Part of a small language model's weights.
Size: 8 layers, 6 heads of 128, MLP 3072 tanh GELU.
Architecture: LayerNorm before each block, learned positions, tied embeddings.
Training: a variant of Muon for these matrices, 1128M tokens, 7522 steps.
MLP neurons of a small language model. Each row is named by its layer, matrix (up: input weights) and neuron, and shows model dimensions 336-463. Each number is 128 + 32 x the weight over its row's rms, rounded and kept within 0 to 255. Numbers have three digits each.
After each neuron's rows, "fires on" lists the tokens most often at its 100 highest values on Wikipedia text that the model never trained on.

L2.up1785:149115133151113130140156130064051186151179132125144113080142119125190113186134118080095152137153128104137125093072086137146170151122121144104129131084083118037107100172130112099162142124056115121143162125144181144135135075066093145113126109131117107121154163081144145111135180145146165104156128107127109151118121142161133138090143146103077111162110158166138131126160103167204142093122
fires on: ".\n\n", "\n\n", ".\"\n\n", ".\"", "\".\n\n"

L2.up756:087146124125135150126163144113105143099130125150110138145168141149134112156137050137136094151100086137100130151116106081159104113121113123096122131161158123147134162159120204106078116098068087114138201123123117131144119136164160114126136164131144115078174173100186094124127161142155167183099128113125179116117155094162154150145140161150123143120145153114125165146108125106120160071121
fires on: " |", " ", " |\n"

L2.up927:130128094116092140155145068187099162124151036082098098102129120122153049141085123189141117121127126093096129155146162178147150157121075114138153123162108111093114167133136108115118150125150130130108128150106100139103088118126126100138169113195114079140124149127125144105136115126175091113172136140098106110116131149140140153098116143131146087135116180125074128083143108102099143151090
fires on: ",", " and", ")"

L2.up489:114114073142117128138076133083120129082160141143109097098134118113092170126144065123085137137164164109086101113115100118146135094148131166159120094100079116112152179140111092139063106127135118134117145118115136109110138145082111134069138102189100118156111128101140135157171162115162090059148126088110125140124105132156126175142116025158177120118187145118048176145104184123071166090125
fires on: "1", "2", ":", ")", " |\n"

L2.up2031:172093151129051170154139123168086124118099162130123159120167122093149083110140116158071134153155077100149148154133111153145143131113075114106142121096185080138131154095129106135129086097164161088099153155169162096095156133146114085101147196092130121102102128124120162151127137149165119091136065128110131105121078093065123188063123139131131164148156089116105163119167115153098130106098
fires on: "\"", " \"", " '", "'", " Pos", " Loss"

L2.up1808:113147117101180163110187106151071112101087104117170103205180095144151069163093110112081144176144109185108115189143153109155098119137195124115114155166074174138137098176155151123103211108124067100154138160179129119178093153052102090122129126169116079107102160154048106155098196160143137057074089186100098151110139141092041104145155121144129151133096163143105170099103092148076100121128
fires on: " the", "-", ")", ";"

L2.up1617:109111194168129111121102141073150059086121152165144176120112155127136151090168140064074108129119161159054079097178116072129142141146137070144188075094126127105122130125144173120124127124103134156133147127155150144114117139130148123112129093136085097166132135154175152114082137161151122125153071126128139166179106103141107105154149140131135145089186145148098141138071093075115073098064
fires on: " and", " or", ","

L2.up3057:100121126143155106127092108131141126139120121124097160117079151130161100197121090133124209123150102171121113107069139177140201151110142117164151101168103054128121112128142110106108165126146130111185148139093142106112133141156098145077115119127100095143136105103142086115084094106074193070081094131121115123138169127130073144159090105149173095103170090121146089113119103088124148175138
fires on: ",", " However", " that", "However", " addition", " year"

L2.up646:117109153130097122157167086176095096135127128165163127144179144107138167160112098146149148123123112149073149120068165091109152166205126136120167106157134149192122120116068176162094140180179137125132144126148164114156154161093088108174061154096096155089150125154099072123078146133143136130133131090121088132152146110191140106095153088148129115116125112162167111153082170142122055148117
fires on: "6", "5", " place"

L2.up724:149107095130140182143108131097165096123111145129098173164089079132161111194141077154121090142037140162134144084177123114234099115097137155116138144123142113169137184186102115076165142182176139115181114133163081164160160179143154088125177138094168132170116134104164130127099141134177114121144057126110130163154180104126118116118117168132093069138049111130089162070126110155172116134201
fires on: " ", " March", " m"

L2.up743:076098134183148107063174207136096123093101145125114141089129145100138119093130095109155108086111121106149096098130139100169171075125151102032146148134151190149182162135119156150161073122101151116182145138140171114171160036148177109133127182153165064131100122127139160201184141102120100169134123101077163160097134166124128101136149133154119079087068135156147077071100098093112112131120
fires on: "\"", ";", " |", " Win", " co", ")"

L2.up2395:086118151103151150123154114125137145074153115121157172145085127186091115111106152106141105147131128136053168146154142106152123154173152119144148089123176131149106198149100116144127152207099109160122147085147139117083117123097104041103116183115073099102118097138143136134148124190104126057133148127102164128123120121113066146119129128138084105140110105170083135093125093146094112110100
fires on: ",", ";", " by", " those"

L2.up210:158129138105130119139119032087084149141136138141110103138138104140129098093101130145189136123151115191135143048088127137139147149116135110120117093132122097133141157110126133149191139094159105149131130099102109132186137064116197121143146156135155130125133119144160166108126121118129153100225080038091176143139125113157105183110158140167094081123124115127046155135061145063144113149168
fires on: " and", " for", " &"

L2.up1151:127091085117118130128159133177061163148169160154127198112106155124078121118131120111083163139137158128108116144102164140129144161183085063130144126190114071153064157152156086174096115174136169143177167178142168098092148109111125121101072148142185119157091150118103092121151116126139128172156196145137121111167129104103136125170148102106074146109134069164162203103096134143112111113091
fires on: " Medal", " J", " ", " World", " League", " so"

L2.up698:160074112100061138120181110162147124124131138104096081063180097089155157124164197125106153131150131102133150122148176096139128156133191120131139150127128158182142115140077097166136095127168094178094107138165092182181027111123140208113117142107158190123148113103088081124145151132126081117162104093130120120109142081102060108087110078148135114124156164138104159175065179160109119186173
fires on: " and", " but", " or", " than"

L2.up843:099174144137152150112208129131086120087119108159127108076094159138130117113129156127136163101142169115079084060093018087146138169091115129096100117143046120104151112118103115156150102093172103165096141177166107079172124118083133100104163187115097120121125090117117132144101131144144085123135116135145144141097172121117123157139144137169157083063142114074138141161139126134135075130142
fires on: " |", "|", " two", "\n"

L2.up2602:173128070139097164139212107133121134085111158070092096115117125134045194061120127160156141121148125183096180080053092134056147167148147122118125151134113147106085115120095126082072130101105160161092131146113109112142081128076122048130095108143143156099128140126109098074137109073124163082147085120088153141092143149163130131112142168137116195092179141089080102167171151161136192122066
fires on: " |\n", " |", "\n", " by", ")\n"

L2.up1190:117132159112127126141148124102148106212116170161147187143090193132146126100117121127114131166099113134090175169125176138149145112128054132126143134142102148159095099122126108092105144151136115054111127119125150126079170113088113144115184092184112076091171130131164100161103140109121088114127086172087136109160123126101096129170105075149126112114110142100103164149169120099079137145127
fires on: " as", ":", " including", " were", " are", " of"

L2.up3006:113145134065150148122080105150111117166080103069187102089124134121097141138124110147108119163065154105118175155082130130126135134097097161126136125112106048093174084120168130118154134154173137153129077115103129129028092146148140152056105087139078114104188106142151134144112099101121111143071131075159120106163109076118102117171116121088139174101077120167034095157052132125144082149107
fires on: " |", " ", ".", " Set"

L2.up1999:085115114099165118148130126111083085128146123123092108105094097052093038122120124126162136090173137116127089104121152118199149161177112146141147098085113100068134126150179106124090098055077134074105145055101116087094100095106156146153078160142176136104144188113131125130119098153119162188121082112109160132158068164151183108157129214127112153133106127159082139139152075145127047155177
fires on: " |\n\n", " m", "===\n\n", "\n", ")"

L2.up2121:107099084095069071141093134083150088153138180094080108141117140168134156206153156127112157138106138130103124159092158126073136127125145086121145099128140088078158182146135199122125111137123173160167113093155105127150138172090117146118166160125153111150162153106127099177106155173170090156123153092101116096125137107142145108152135038144061141089148140138113165120114106102108118133130
fires on: ",", ")", "\"", ";", "?"

L2.up1018:089088067090088134123146132151125145153147139156096158160107119100180133163133150124129152169136080135127110142117102125156116139074158162035156110123131143080168087111096140112072064165091111098144136131121160142137113182167104118139182110131136124171121176111094138196143142141143115096107146088168159112170089186120132098152139136102093153156120144159099128143145087118133140078113
fires on: " |\n", "-", " (", "\n", ".\n\n"

L2.up1086:141141045145129166081137122141118105099133133136149131128183133108180134148062143185111159124118150124158105070148164110104088131102128142099097130104152091103095140158201112192148124155113159201106137176124191123100082198103095134150114137092193105122092113147104125165186153163132139100101123108094199152147142125118123106148097110128097147111148146121125100079150168147127099143124
fires on: "8", "7", "0", "6", "9", "3"

L2.up1684:114144185123192216138129165093190081095126149142149149116115145090173086125164164093099114131109137195171145054104180085107128162143121129104130130117139174181122110132088164115092116103147119159100218122092146157134106187057117154098149100122155125119178124080171108101147170099150163135137131129109159135102159135139133039186113097168166123133101156179116131182142116126121164119106
fires on: " to", "h", "b", "d", " or", " from"

L2.up2628:139115152105150152149120155082058096077088113116138147130146171123133107172121174141134119114082130178118144074108120143184173080149134162139115074095133104031138190103106087164172122116133133126137091143106086124122111156102129147148122139101146143096108130117133104201143064128087148088157188113161098154123114141128157107118130119148119154148086130133170138110137112120122135085187
fires on: " V", " South", "V", "T", "P"

L2.up322:108095108139106175115142118089137130129117105062124096083151135113153218061133083085126180180153138177154141125133163191114113200111159157179120108125112120112136173112115141063144113076151162103104157118109180177130075149104184150101157190144138121191072097108108137154096175103191117073203109182141093067156124110134174141117111097167123116183143127182118122125154077096091157098127
fires on: "1", "2", "4", "8", "9"

L2.up2493:160160149088193093114111095168092151158150100175126114067104142109130119071119164095082148124127111103076145165100105120173145126159181089176134167152130197101107134122076151126162140179169152100080161082113101113175100046142130156176120186182133097150113129159129090119162122126117065085086147149129172102080067128079130155113121099163085151080181136120093127155143152113175155143120
fires on: " |", " m", " ", " |\n", "0"

L2.up205:121116129110142121181138149117163118101072104145217174087134098093181196117091168117098158168022148126127113137172109111082078116077132134109095176122136091125146129142119159107115164155142159149161130141107125145103149105099144113099073128100087131112133121111109161175066147099102135103085112134094089095177085101181090116106140086222112084087150184154139128118150145121140174121112
fires on: ".", "-S", "0", "ă", " Gh", "h"

L2.up1076:159150100064099064128111164083121087093166101079087097144125152195129132140168132150100217172205090125155140135132126059096199122140096155100124120140111100164088187113091146123127144162139127118102104122144125162111117140154124141143165133131104093158116124081123079149108159136106053114141117134132140146109139105101190078071164159103095141134101129207107135157080202118180164084086
fires on: ",", "\":", "\",", "\"", ",\"", ".\""

L2.up868:111194098124077105089132055155181103173103173101178091096195094136173135089157093126118118122140117145101122083156114105173156135124160073147157137143099163171136150088073120073128116178127111077122157095155137151107145181150100098119105142112095123137104120125086109101158138157148126204173134081098123120132127166147117094139075154133144158125130112029101108114105168117115070111096
fires on: " express", "\n", "-", " for", " put"

L2.up3044:159140161127169159139152160161122109144045137121135147088186124086146138130146164186133131142093107140186105083153113124093036106101121133119136069150158104168116108166118129117143098106109115134152168169113130137135075132155111137145164090135130130144114082163101102167086182123147170164112131084141140095119190092115174145130131134111106098094137136169062161147183155107096133118125
fires on: " |", " |\n"

L2.up1801:153079161115127076144120113102105172126079048145077074085095145187155135118165130199053162171177124123123106115124073103145139164089144114149118098145113096080135099128153117139084158178162136122077092112129101090140071144114106157106163110114109122109086186187123137137087156145157167107087153084141100117134099128144146105075111084103130132189121167107107112099114140086102119140069
fires on: "2", "1", "3", "0", "5", "4"

L2.up288:116027125117161133128087098080112152103102142161149135143132108121115189048163131167145179110054171102186128082104091149113144115141082111071123178167145144128088071134164139127157148132156171138123148126130105138128169144112108164176144146070131098096095147117169131141113140151145145167148142083149140130085143103108025103154152137086135102147104098102089145112092108142176034143129
fires on: " and", " the", " is", " had"

L2.up1064:109152143107130184124178122116130144145145144073111121138114167097097189110087161085109114116137141102052139154125089162106157169131098134136091106121106117108120133107147075125104078148145181148133208167158164165063116170121120102108140107093093126168140132092116111108111128100126147162154136180127163164142158120117141101128100138178112187150136122069106101106167113105144102104147
fires on: " ", ":", " (−", " (", ","

L2.up294:145152146156168102149095141108072107119144123124197122115104091097112167204100115122163160114136110087157049140162194106148142096137040087130214146118119100170134112106174172128173036089135117111068139094179072131114158117105178169170167081086105102142094138116155129123129188140125096146099147108150105155121165200173194162156092114167131152103117170172156172074183129113133168106131
fires on: "'s", "'", " their", " the", " her"

L2.up1304:138127120131111142129120123144146081149083090109055105120169146161161087145104129137096120120126118148140156137099098154173137124090133122180121085155052119142141113143117107109085117087158118122135126190119115128096118159163184069077149142117115099118078152116142087118142138131161157114151154117125168112134134149095082136150127158152139152174121128144143050097103182130118125129208
fires on: ",", " a", " or", " Miniseries", " ("

L2.up1464:135178200109114119155090113113142066143159151147112066113114119178160208174133116159063121076118170061140135125174145095114106144129113116112128166147168085164165128129098065142105109127142144091120143134122160093129108146138124120080149122145073141059099156105127135137101157127142128129170129121120074166142163167159115093134079161168114094093147088095160165111114085063126146152125
fires on: "6", "7", "9", "8", "5"

L2.up2142:162113152159111116111137144090149168162151176191163103116094185104132104106103151139100102096077149092130129087190126186116152150034113125123112102136122088084147127116173132089133110163110180142069095189180131139086083164099150146131130151175170147137129143117149085139115185155129100122127154113112125130143128125116135151128141200158115121122167111111156131049135104065086067142134
fires on: "2", "4", "3", "5", "(", "6"

L2.up123:105125151128111098149100146074143103161187096106103080093198108088066157036144110090073090140164120153126164117131150127060086089131144134095150073098057137102130064186104130148046112096054118174106146114130123098114107060142128142150154119129101155097103132171118093111099115153145120134108069181127118140203119145130062138117099174157091146157131130133055101159083117079077114084089
fires on: " and", "\n\n", " &", "|"

L2.up2019:114177132147147180096176142137127109089122090101086108222092177112115153110114102097168109150142077102106132123115155099142076241125183099153151168176111192174057138119115128144063123089115142140199183157086127121126107081127118066094136145118159089134103097119117101102136093156135133145132172141156123124126112158139142041159147195141130178116154122184128103147141135074109131112100
fires on: " that", " be", " was", " she", " it", " well"

L2.up2634:061113140202166123120072161151117061133104127113078125135089196154086158170157105136102128109150140112086162074080127111134151143096123125131103137139127095162115151125114147125097135108094123122098151139163103071145151164141106050123076107134148085142126138119095112174112113152137166113111059161101123113126166153122105174204166222116107174120103156170082109098140118097154080157137
fires on: ",", " the"

L2.up406:132120142147160107138195110148136152116088164196127149132102171099125065077112151130119143148102146104124127134107081112138142129092127080116196125047131140122110212109169177135163114160098141082112119162127120118132147161076163087079132131122103124137111077162114120128112156138093149133078107147156091123135067083099136095117137098122110145129112048153163075132101076118085139127131
fires on: " a", " first", "|", " an", " second"

L2.up1966:091137101130138152159209147118175134146118174132068111132112098148066165216151142121083131128126144121149155101127112123138062120118140141128125092124092129150168109149132210124066082091093158127068205112064129138138086122130124103099160080173150118052119153185098131102104122100192162095161119118188166112171149110154113167127099135193144111079210060148132146145119118155123171091193
fires on: "\n", "|", ")\n", " |\n"

L2.up2007:095157197136166053166112098142085072140160097130099124115148222163126146052182109117179030000076118140170151133096128134097152144089111149123137119122100050176149072103109124140143144135181141104123114174105110094155141133133124091155152126115192139139120155169093114179171133069138160121156130174118142127071123148107107123166139164141130137110138109109145169166146096205124146086144
fires on: ",", " of", "\n", " in"

L2.up290:132122153080160123147111168088085134148102117167155121137066146089155150093126133099152112107117126181134114129072163183121069146105100110202111168121047136160146115153058145114148115108151124135105114085141135097131116142122121115121173164115140125107062099123111123115161178139120141148120090162172135116158135138124155146094105077118054121109120095140155109078150133175131143123111
fires on: "un", " pen", " un", " Loss", " head", "rin"

L2.up855:180134124140126074168094100189091126099124126080146160074139107133114078107135134133121115145122115104099169109143148159182131085181157126139101075105155086135136105155139111139075154153118121126117135174145103122094083159137125139115104135105153180111095173185139132091117128168121146121141149076137128170095118111143129122138181143105137214133104086131108071156136111137137120111146
fires on: "-", ":", " –", "–"

L2.up1760:160099130124034170130154175108174183131114116095077135058141123119176127151082106153137151105133120128149090112079137104096152120151084127146113138120154119146104141099093160068102129130093142164110121123100119119169123145174192112173141156115125111117092156103150116108072121095124129164206123116095098122122132089156164133190115109116146072190161148129157177147120114123103146173114
fires on: "\"", " as", " she", " She", " also", "She"

L2.up1147:138133129100096132143137070120078140128098110143156133166150141096165118124164118119134156164144115104089121184130099129089123134124149153142125124151119143148159167155117133159126187133113115120125139117192165138112101181125121128161159141129121165146139111161085080108135162129169124103135191139136089215173125098153167190094095154120154127109104100173171173141117098125145114145126
fires on: "6"

L2.up651:120096129091097089090082129174113124113115145106162122122155184071115034175135103144158130145138144140078165115140160161113143102152143126098139051122172125105107188160078073123098089118103124170153167101093122118157129082074078123152172154065154121079197070145106138099112158180140117108096062105107139098129122148107094122194085130156107123158131064148210126141162136141109119158125
fires on: ",", " and", " rather", " also"

L2.up1476:145128175103100152107148162088144139121094176167166159085166126138131183133103140106124103161109146130118113115140168140135145168100112107147084188133125148166169158099106123150162174108085119130156122146124141084120141164126193066100132133125162114168156147161108202114111161123160134130089140127119135158058092138170122121088089145108112136143123140142120200060119084130110132190130
fires on: " |\n", "\"", " |", ")"

L2.up2149:156095242158134123198107164104173133143095071138132188141081070106099149101132218114144097150087118138144129125135155127143130158170074129098079093141172155210188093168103107120127146093171127132139162114074130107142117181124177117084107154084066127107200145117161123164118106158077147118112075155154199123142168136146107167176114132113052140106178085152075148175142117142139124183130
fires on: " |", " |\n", " (", " and"

L2.up1384:149134134080094136126127085129107104139122164110081186125123130142164187143118118148145188118168135156106170149156135113153053094128132130153106099157117156170157130143168038082152091132120120084078142092159141177085190169110129143127099139152191109088085112185128165046115107158153108171112185178085182137110127158096090076085149127140084139141185125134156127132198162162082129112151
fires on: " of", "of", " to", " were", "ers"

L2.up3027:136166109132115164151163093105090133195178097151127103106105098112106120154115105089129207132084150153187128122153146169127137149090163087159084117142137074036155115130111135142098151131144203153191134144092158124122146115109139146127052101099096150143121099155120156160121086141126150138089124153094077110113069131077084082207117150215105084086135137131093090158077223089129087150115
fires on: ".", " St", ".S"

L2.up1209:111149113082193186122130145116125157138159133040153142147072119126123126099158148124105117141082148170092126117111112123121148099180171135165116168136087208094163172155134119137138141139082091115174112093074047168153135115095089089125137141078168149136141106124109118123124102132100127099142129119094137161103146138131101151148130138184120124166175070206115128179155118066121098102129
fires on: " was", " is", " are", " be"

L2.up2698:122096108121069137098123152079127201102069127092142165129181140114120066140057131119138138095095059130099163093117132138115152127113108124180137089141159137065086112083087153103159127105145173133133143145170174131144110123102225109132180194118104171114180175142143142177124165114152206088120095148145098117117056084148109207108147181167095137150135142143072109159175157145117084182106
fires on: " '", "\"", "$", "[", "'"

L2.up2412:143101144136120134104197086113070105113108124149107178110115095124154150138127131079112143144164139118075116143102187129162094139140065181124105130141179128104101088076125112135118110205140108069153176098177164123066132085091126128095115113095112146069155037142110164111111105111135157078145112158104177089124097164130110098066088145180112130128157154101215189066158176116118143068139
fires on: ")", " (", " |", " (−", " •"

L2.up1949:099148096164184122106104161095123089157128142102145139153125158120162085108146120085096101146108143131094111113067149110152151147150095109151146108124104119141121210159178122157131083112130074146108159117151087108113187110170142135084099068136075166080143123113127090197147102175084191132151111163132136175139142112111122140146141132061162118144091094167192093128066194125129124124127
fires on: " a", " the", " her", " well", " west"

L2.up2099:152119150120125127145147092101102103178154108155196125085188154091152134131179094099131190109138143082152114165031146123111120125187100145105163080152125116126120094196150148125204122117066206161088172129084195072080114148072121107148151180104099123094067159121162114153141156152137084076111195172153162170156123151233152126094119138133092105170099116132141145189153130138077177130145
fires on: ".\n\n", " per", ".\n", " e", "\n\n"

L2.up1564:154124090092126153118142114122083090152133093175129094117139118139138114102084185121169176228099158061087124121163087124094090145151109158155096032098078084132116127097154093126201102126131126133050132159111103099111159093130076095080114161163163108127102150138072093060085119123066174166104117122141159165172118141148127131136151177165136230165113074120196195133108094131167141143118
fires on: " |\n\n", "|", "===\n\n", " Pld", ".\n"

L2.up1202:142128151071154127112165064086101143127091144148173126101148123112087156114158200139115121169169160155096113116071126112113119161088127145084128122113087188132148131151155160130163129175159097122089130121152096166144169147089141109092099208113142150081171118110114117125085123087131120144083082127127124082121124099115150149055178116126133161159115090136144156187102070108094133100150
fires on: " and", ",", " |", ";"

L2.up1528:113119153112158164086132147139086112136123084143065088147126095074128217134136176133103120167150134070115093036167131109113124159126131161146059092175134193109106168110166143120186161106139166150107119129127168166104124112160102101120142142081142118120168099126133122142104157169112047131185159081111154185130169092132104079148156142153104071146118078114122089116084146140178116124148
fires on: ":", ",", " made", " make", " to"

L2.up677:173127111085153131175073152124113088119131135122128131114111111103062094157161137133118179129132098122119106118136133108146119119099155090112169167104102123153124140157100150105149175133142152075095114137161128169121182161117087149075115118116127136100084121131102133112140116164103130160118127156136121113133075103120107120060187146150197148116099110120119149176149045159126126127143
fires on: "-", ":", "):"

L2.up573:108185141110115138183091088093141094129123152095112133111141158160154172099094089130106092093135130153063118115092076113107131175098136138157184082119113119105152106113122158110108153123148167173147136114086071110118087159113168091085125143168093082126179112173210159197093105108147085087173098177142092112090137143153120143149122148138153114085142136115108121172062171095110153125122
fires on: ",", " ", " or", " and", "%"

L2.up3016:144167158150128169116095142156123142083182075147145201170105194200159065142142150069158112209111125125138176168101079098119101116189129059162178110150160122152132155124128093141069149113103060065166184127128107114104076148144153154114134124114128170097131155137152132098216133114221145136127128040142178143126148148158174067073123158119066118153155174121153107168141125106111123132202
fires on: " \"", "'s", " we", " “"

L2.up830:129113086131142179159087075098132108169090184087148185117071162093105137098112153159191099168137176146101172153123089130088127139158133121152170105110175130153107152172103133095109163125123152102131179170127118155083137069153143144127100136182142145109115169155120128095092156166156137168167161121122129146163126168081148103127131128148127122060102180074128138086131141075065121074129
fires on: " military", " Army", " War", " service", " Military"

L2.up1055:090126156156132094143113133124125144171141079108133180065198146094196116116143147136119132106158169090136182169045155102169153157165137089202150134071104077109151116127116097111158145110103107132099143090167138097131121120112128212112151154085169149140147051111163093097134142195149154191140129157131123063161153108128128136200138193104154085142169092137117126098087125150088134115166
fires on: ",", " De", " such", " |\n"

L2.up3036:171161143108096132133125099094098135145187192065160113162129101076132145093117147136062055171138105126172137141190115068167110161136131156158127115158132114136120103104174035093162105137122149110133120141135161180105073087110114122136108138129112114146142095115079143111062108087100113115113083135165147167146119170126133106106142151165139084148114198140135175078153121142130137097166
fires on: "8", " |", ":", " name", " B"

L2.up3037:127126112133091097147186108107105077143177098161134111113120142085136157136143184132107129132160143044077177155103119141129172123120124129146156116122137199118106180146118116141158127108112139118117145091137108133139057122102146138142125155028162128123151187125129105175051151135109107082168064129132114057145115087085141151169069127155068070103106075124179153136066127102092124106185
fires on: " and", ",", " or"

L2.up1899:170145129113089142117114151105135111127084113162166080133127115127121080143100100095087119101092098100145107122146094094165126102122096117196090161078125117117108172076132127083108128118074145052077122153100109166105112111115138133111104100104134094147150109078089064163127160173116142115100087098188123115148166112117139160181162092129145106110180152115144109112148127171077171121130
fires on: " its", "'s", "'", " only", " most", " first"

L2.up2335:148095223059143086126128065097114062150141125108145213152143195117094117069160167144117177102086156103152167123092132102149095086123126148121109166105143105136175139127098139155121107149160125169089135090127114162113190118182107155173155096120173108145147142184121081133095145125119119195128091124129141124186149095124113119128156143161115159113159095196129113056106121135157052148138
fires on: " and", ",", " |", " Set"

L2.up1693:193082177165152100066114136120121118147166087166142151126145159125186162147146136169177148114135104108105177093150176136115089142144186125147125100138140116118206193166052159081120109095098095115121122134139124139158083150154121088083110151121105127146148130160154131151108131120135142116156095111122117129152130174174103156141132100128099040146120127099050147104134157146094097158158
fires on: " (", " |\n", ":", "\n", " that"

L2.up1182:096116059114159101174136075200144127130137179144198087103083133096178123150126136148147125122157137153096166116053119134159208053129112109091093140098100164161061129138152143077141107080156101083113138114156181137108125146119075111083185166096092065094109180088178143143121116086146125146085100154140167141123142109051095142146125102153194137071166129129116129135138142122113067060172
fires on: " and", " did", " is", " first", " has", " was"

L2.up2641:128079150140060119145113119137141107133174110173092114102124092063179091136167110161148109129120075114094110179154165178170096110128068145191125116140118178050158158078111105132111151148122125119109099125193131188161167127130076106192107158133141169169094145203099112061094094100154148151150102099089100155073105075158168147166119130136166157154141171125083155100093152116163080104121
fires on: ",", "–", " and", "/km", ":"

L2.up2792:136139137176126079119239123158143112151125099095191044117083140131167130089095112170176104105126080158125089136116103132136105136105190133095137116134128155109119122084129085145195111136112114117134133132163130141114164131144130189082158111153130145197165079111126086147056072104103106144175121157184107151147150137118082180124114135157101178150084136140164152070132114123115077130168
fires on: " |", " War", "\n"

L2.up754:122030194050165134128105132134159091115131130138102154102160101147156156114146130186149131060079170088116149114141140147103111101112117170112135124127081158106129086124091139067152134117126104155108183195126147128086099160166139115112189129146163128057110082092150122075175133147100151171174124119125107152132118102176110130163192149155146130133136165111151126119110132153144059065108
fires on: " and", ",", " by", " of"

L2.up1305:126047062171150153129114069081171162149134124143045105167070095141149107097133113139157123136099155089093075116140161108063114124117109097154137186143098140097108177107108145128145123159127150117207140115165123185096097161113086134084126173063074121100097131171139124174147159159158134101128134121147158122136145106093119125143167106158141116121121097123157115118134147128167127080152
fires on: "-", " ", "2"

L2.up1753:091149078117184105183193152169147103124141107127178158146184209101147200132134146137108137168152124136079120140164114132180165153141134139106133160165145119108160121082159119075105174089148065127179132123122108179106088150155067096072116094141153190131110073161102149098109143129125120110184106106063110144174155135168097129112092165158106115149113123106122151159129088160117215087166
fires on: ",", " the", "'s", " /"

L2.up2200:102138103132144129154191039128087099131100143158107099111144147102089125095135156133134108133038102117142164185133110093112138185120164067093162146120096096149074119090121141068133127130105141160131116103108158119135135182146168114074175122164121102154065147106140138148046135139105152112164046121201119092152124117112122082155084173129146134160169129148100171132152116111133132146179
fires on: " |"

L2.up2222:149133129155062121141104148119133107116083112086112123208147183068153127154124121091067180151105126161120158092134099135160135167124123097109087206101171184143093167068147092105117144124158158143126155132097093087122156116080161142092153158142108106101147119098178150172122164163180166141076134131165139119154146098153119119142102082057082115134092147153111106144092151171131062145124
fires on: " the", "0", " his", " ", "'s", " her"

L2.up1235:149141183147140146134122147136093195156071045151124086161069124118131081207124129137091084108076089144104104149129137093123131104056117127184140124120088126112134170101126172099106161050149121128139130164157112164147106090182102128140143167109131141144131106121164094110095159174147129055106170102129130188069095123129133132146079117189052136119131180172100131157180123169119166129157
fires on: " |", ";", " "